config = dict(
    n_layer=13,
    d_model=256,
    n_head=2,
    n_kv_head=2,
    head_dim=64,
    d_mlp=704,
    vocab_size=6142,
    activation='swiglu',
    norm='rmsnorm',
    norm_place='pre',
    norm_eps=1e-05,
    positions='rope',
    rope_base=500000.0,
    rope_fraction=1.0,
    qk_norm=False,
    attn_scale=0.125,
    bias='none',
    tie_embeddings=False,
    parallel_block=False,
    init='trunc',
    init_std_qkv=0.0476,
    init_std_o=0.0,
    init_std_up=0.0476,
    init_std_down=0.0,
    optimizer='muon',
    lr=0.00725,
    lr_mult_o=3.0,
    lr_mult_up=0.894,
    beta1=0.9,
    lr_head=0.00313,
    grad_clip=1.0,
    warmup_steps=200,
    schedule='wsd',
    decay_fraction=1.0,
    decay_shape='sqrt',
    final_lr_fraction=0.02,
    batch_tokens=32768,
    seq_len=1024,
    doc_mask=False,
    train_tokens=193500000,
    steps=5906,
    dataset='wikipedia_en',
)
MLP neurons of a small language model. Each row is named by its layer, matrix (down: output weights) and neuron, and shows model dimensions 128-223. Each number is 128 + 32 x the weight over its row's rms, rounded and kept within 0 to 255. Numbers have three digits each. A neuron's up and down rows have the sign that makes its largest values positive.
A block is one neuron, or neurons of one layer that tend to fire together. After each block is what it responds to, as a language model described it from the Wikipedia text at the highest values.

L6.down78:112084106129141144107112153127063121087064164125153140157168130123203118118070133129096102095114073111134137126137178108091139109186138145121142137138109073145108086133220158141155062107154096133083091191132122106121167202133118074213097143121149074147120163191081171158114082176126112051
L6.down155:143130152123142125142141148153118109128121115071127074080133158135140111105120103133129101152157131182114092142157179166135113119127152128127111092148092186173134119098178136094091134164142120155099083075156136110131161130099134177134140151170150120094130129114132069102093153131127112131
L6.down226:161133124159153142149140121083127170128166123189151092086129115145155147080201082121136102149106168104150091157138132107080156130122147115123086159192120077157074144112105145162178133109181121146154118080130089090115160127178126136155137182172090102138155182053103140110176185168107104112
L6.down239:150080114154138156115102150147143213097109171170114158149155096092154078154135108072114098159136063111164107086104088073156130065100203068165127124132123101126106077124094151094168099132139077125129104107108148128137163120067157121071073186140167154118117136130157126129123113147120133103
L6.down379:158069149124187131075126131133121098147152119122100161109157148076145059075114160138092175149152061071154135146110122117131171154167145116158098140117146094128084102130106120088097131137105152139191085141140100112139116185123116096174135145061217093074148138122118126101122100181103103093
L6.down566:161141077096119147119126124115158125144147135099168128210107111138144135077134118109138120109157115163100094108099115067098082128169142123081168117101193122136117119128181137152111096083100129141189111137120088158120113128129122143122120093133139081186100117116116190154171220154078095157
L6.down643:191152109139126129143137137111147174117129171097142189115138170092162136139123119145101126098152143121142175068137138100181122176109125121139121093152174150121150135132131109082097082152128117179102114134202088069058113114139132126098102141144163131092212130151130166122137123142141126112
L6.down668:150172075174117112103151176184107102092154155121135065067157135092115120083134150078171131108102117124125134100133180085105143165208140153176088014137172162106101084139078115088178150107110115151099098127179140117100086137120129114082163118105150141143155164093130129143117124173142050172
Description: Content-introducing boundaries. Tokens just before new content begins: closing == of wiki section headings (Reception, Career, History), colons introducing quotes or lists, and clause-opening that or in.

L6.down83:165167159168118123165123191148130174065084153171125181143121150159120096176120150149105108149111077098119143132073115131155066103138110154130149168116076114101065132139072197144101106116078072118136120150068160126127127146142151136132134168138138075181093167124149136122156153107069144199
L6.down96:094156150054108140122118132139131145092082130123121193079195157122154144120118096133138149073098103160124130098143109188143095127111097127136140127157105129102104136161134111145090105162123130122142162157139141157110155134202159076141084153141118117112091128187183082153080141139118089178
L6.down105:064102114111133140123153165127094172092117173147099120132089130140066122141176157175163087188130092131112171133182116122140120083146155099096129158149168122099086071161146187121163044153126101121099117117154162107147164109136098144127075157180096139169158150151107138114163180143116115131
L6.down116:113149137121162110098085082111128131149093179164140096119073125158174082124053092121105120083170100065106064128125110192171125200124111125144170168138116181063155136092145112150095160173198088108199141087168147114107147144103116053130159150082152109114130146102110134133111160107118141090
L6.down250:142098181083140095144105183129112097110108159191148133175181107135143089166173087084141180090118126108098116159162155147182148088151180108088173161118100123050100128093119182093154085099094073178139132129147111095127107155104164126095118152170108148117155165153136141181126116115139094146
L6.down298:121129177124136096116179095162158142129107151115160150092115168148135140110134143121171168117150123123141097169079137067111124103139151101111070133172109105147152137112118119126139099175143121084142146139087148144160131126122141126177138154112113117147119127102154156170075180139101129117
L6.down353:161137147153122136156103159145096099125133143047135170124158135092124084097128130096137140126094164137123170139122147156131121142153162111107132167077148152090098090100107081115078137135095147176095139075079141132121025125157141168074151116147146183133096103173101152150160093140088107096
L6.down525:145116071139131185142100129130120140161115158149123126112103105124080146098134123148103129175183110101156122153160138157091117116128147087133143149183096150141146125155133139194129083161181080143091122072124108103110110152084164146081093191160116102136112115081140073107144117151129126075
Description: Year digit after 2. The 0 that follows an initial 2 in 21st-century years such as 2003, 2014 and 2025, in dates, tables and prose.

L6.down157:159149136153157120144126089148114115143166148135107118105122147115111113104148089179152184100131188172103119092080194137131114154135152158132133153110122118135107139088154110101187184171126198137116186103155061072117117167088149132147081111220223115131106169121178106192092122133108147162
L6.down167:168080092157139101187092131061162123106113129171159080103063154159126134179139110093095178108085160104137060146188073137139110148148169103172157076182100128097104191100092151146126141105096076103135130169095123183115116063090112121111182120110108145137119180077136139103101153119170129117
L6.down216:186172181129098174131118131140085112069165161090101111127162097185114108104109118128181070151160125099171110096072088209119119178105164169150121129160095080097092131097153100157107127117127070162077180125134147186186144163098128091132192130158120134095087127079138125118161135116133145184
L6.down456:110143113138137167103106118089123164094132180166131162040179113142165160160081115135119153145101127139102119158135150103196112111085188115132144144074144162154154138155102094089092075108181114177137123111084113124120124145102094113091157134151091127201118119117134109113112153082124106100
L6.down614:159161096168104101165144071124124108157147110093120128145131134147103103132139165082172170168202161201190138089128116095183180111149111174101154073139127167142156180157128143142044082167144148144155141139133080146145141101144143219129128123114135141107070175157138123163095121119147125153
L6.down624:135146120121152162154114125200145078137148090129099100145098105121131151039100110085151140125078108097076130206142102094116149138155124120114128102153104115041182181136165116127073101135100155112139114089134102146174109068135166155133133148132171177092135125110183150153101111132175150126
L6.down632:097087079142123090080096062075088139152194188155211130154184158115126151095106112077143064102112125069146127134102126134121210061114194129194160168172120137132099128116172113104157107111140117121149109056145112095099150170090179090156151150069099129185137167140151116168162141095182077097
L6.down700:135118145049115158156129089161117147096184105143112129119153064175070130157141079100168152165080076114104145054132098078155122158171080173128116096141169126096048114167149136113141078130095090108126182115174137107117133146120159143129147117172158087117065148152136071151152081120130167138
Description: Sports score hyphens. Hyphens joining score numbers or compounds in sports text (1-0, play-offs, second-round), plus with/for/to linking match and career results.

L2.down263:112164094121110155116145139144139114158096176173102092130125116159121076097132120173113104155170151100129136201168162114103132045186097111142113139079162172115098117186150098160115137125088095071125107131207068122098142133168127105138152100088169106171181114126125130117137133121127085107
L2.down374:169145134150115058142076164135083146082145136086095134097096148115081129129121205097126157117163128132151133179193108125197147082106158166165113146147183098127133121202132140119169150096083155069106142111076077088165107125103150170113137087118120125163131076164149145095177117121077139095
L2.down415:090097140154180131130141135102105134148095140139143060135177151160137123148177112062091121088111130086179128150167120169133164122014171142114123159144104128108154129140108077087154126108130079107178145078168080096100140105115092141125176160128071142141109160085143111130049073093141135079
L2.down577:133168114152125040129167113131123168148094109135231107187155187084108162089163179158068161089163117129134126162169170150134152159153147134107125128108100086132149105083079135121153087115158103132114129132094195146136114132145211136136158133145142089119146156138162162107155156146132180122
Description: Predictable phrase continuations. Mainly "of" in set phrases (population of, summer of, House of Commons), plus mid-name word pieces (L-incoln, O-regon) and digits inside table numbers.

L2.down18:143148171095092103116134122106130168138181160088158174095200131144190127162145123090117123156102078078110118146136107125105175136157067142159117158046161159114133110141151147129124127114120171173148082079125107100195106149110195187133112147138137138141161116153085134115121188155143133105
L2.down306:121137103132109192110172146133141168142118127191157106106085150154142125106129152148100085182165173147116147158150110072155109150141118127077109156154121105123061123145133117169157159140130132110112196055139087180193145089141174144123092089125135205128138156111145151156099157102095116136
L2.down600:077153114126142135141106097155123116166114083113098154113191108077131064171116135121168118194093090064127105097157098073099147118148122100129085084154103093100110100120136148087106074171082162149134103093083098141171147127119157130104114107146145147111142121235090132123097133179108108096
L2.down648:157152149122117135191051111166118086152121088110124162085091134086097138181194125137180127139157127111088108142119115165097149073148119109142128138118119166091101128054123133118061102202114145168127098176143084133132142200147175135186136061091139117171163160128133117116113159121158106108
Description: Linking prepositions of/for. Prepositions, mostly "of" and also "for"/"For", joining a preceding noun or quantifier to a following phrase, as in "member of", "one of", "For example", "searching for".

L3.down423:156101175086139144118197090170068150096062091131098164094125211095158098173103146194125136147136123143135117167134127122096157134119125127141161092161114142086167114112140110149105114085137101122184177138119110111158121142103108133137122115106059152130126109074163144110075145089096169089
L3.down635:140108136158064151052154096143145150092122178106199148159133116171151174156164100158103208121114155085166081112152166132108116123109119073135148068135089134116106127103155116142119083043134142119231229061183184118132101134170190117095139152148146139120098145087162027160136156110168173112
Description: Preposition "of" in fixed phrases. The word "of" linking a noun to its complement, especially in set phrases like census of 2000, under the age of 18, city of Liverpool, University of.

L6.down33:115118118132100074221105113148161125153165132169191110141169084158109082152136158168073064176140156134161087118167095122180120081123139137087151112143122113088113131122175086161156063096186098134158112062123134144076144190142101177171096081102083170141156125111108138117119159152159179157
L6.down392:131089152069149153162181117125173095185114123119086092138073108159132144120123083151162172117112145119121125167135041148142019183168086102092122156096118104147123138070156178134172129093170124158091094094154159111125119139083108087136149134147068195090121107129191113125142160115148093112
L6.down494:121063146123184141183127119072135127160099159143082143151127108103113098116124160130096148117124166120173131139122137112172082133187052106175176127124155152128093123149151187150139193108135099125133152098178158129126144102169101120121074128176113179117134156152131138139198148087137089169
L6.down573:110142058206123148147131107204115114168125140069168124117160200126079058118074066093138137162081108146171132147154146074060113095067097130166088184105151137165099152136134124102118174121125121117101144130157112146148185099082055106152092113145132170106098167083156162158164149106090130140
L6.down596:116137111208133083199147120117143114080143112166152091178122118101170074115122130133124133118161144140135100116063143135162132141142149078120132172150161140219116099131138101152133147136113121177122125083136134111181162108130113117102155128134111114181049114132087154152152116124119132142
L6.down638:111200159126157049128096105080196154115095114127112099106137184219090161119137148108146146121178102058111161147120046087183143076109118149149112135124145125097117149134142114144112149151139128058116097080143146150130173142181144155143088126136152116151120092091106129153122133139124091108
L6.down673:092122155168128075172118058127113150140118119115122128133142127077091133119130087154125146158147141127144182116173173164190092138172130123105094135160131147149189119141155149162173152136091140160155077126113132101183216077111154117150171109139102137144068115108134138159241125154083055115
L6.down677:159161118122037132129105134050079144173137098195130159147123172093123145138136165137127129149149087091135135119144137175141105095131186169129131126106083129121063152069094134103131057118187129160128156085106140152146145064104123139147112145103141072124189142143166046148157137148096128157
Description: Statistical tables and census figures. Tokens inside numeric data such as census text, infobox densities and wiki tables, mostly digits mid-number (e.g. 3-1-.63 km²), plus connectives like "living with", "density of".

L3.down206:119153118124141130136124122122119095108130180062132143151154152105093087119129108124090130149159148062123141127127100183153170120130189137119136115165159113153153127157168098114138153112166111146109211116125174159134108085126139072168117167103133162135126093174122126080101112132178102105
L3.down664:150125171078133079103089092147134169149112158121096164145134162165084101088167121121087182171100067085127163172058088099161213143123134085133121118129090157091179149189150113067128148160119130127117110198115191194147089171142138064054147084103096162109115140132154086132155101191123134099
Description: Section and paragraph breaks. Newline-ending tokens that close a Wikipedia section heading (== History ==, === Critical response ===) or end a paragraph with a period.

L3.down80:165118092095123148206172121145103116120118172125117153145122162168149080116167166104148085106173096163123104121162155125148125159126133117150089134144108114173120189102121133103096175118102099085120125143186102107137129089090108130134078107139163163122110195097130132123134151120162092092
L3.down600:139107101146095119146147116136132134114200125255068135100154178140128141136158141164142165118149113129112096098108157135077160086173149119148103159195113107101129143135166104145113161129164156101156077183167129144157138127109032086174103111171166158157069123128136107091171147159117085198
Description: Separators in sports tables. Commas, colons and pipe separators inside sports records and tables, as in dates ("June 19, 2010"), venues ("Norman, OK"), team: scores lines; also "published".

L2.down128:029177091177115157133157079204159119158087105128170052151126123054098101133171124125144123082143198077116162156132118140177151142114127121132115130148126143130119183175165139075155154116075103120152179079125103088148147105124152157126129063180163096093111157110143139150138103123088145069
L2.down323:114141105161120158103119124102142143140083123127131094145111124107151107109151113101161105121130169155127135104170149151164177124126111143159121142154148116161138154144112109111170136129134102071085167095137126153181099094140129140180144073086087099097127117098157103182061065077106120089
L2.down549:112146151176112136130176052130154176100127079143114100172099145132153163068111141171206097115171123080087101152129061132122085154122153101115121152107137139078094141169122114154129136204052077129130093125189120129114167127166127134153103091135107107103041150143130163119107135118163150118
L2.down568:139162133118167141127139115138136138177168109158156152163079022159119141121165084175154056173148137105154158123088079177111152154123108120110132126133113160102140146114109113167147127144154094075095090111095121148140140085117149138155127141151144150120113119093113115095131124100125133138
Description: Mid-token digits and bytes. Fires on tokens split off mid-word or mid-number: inner digits of years (the 0 in 2020, 1970s), and bytes of accented Latin or non-Latin characters (Á in Álvaro, CJK, Arabic).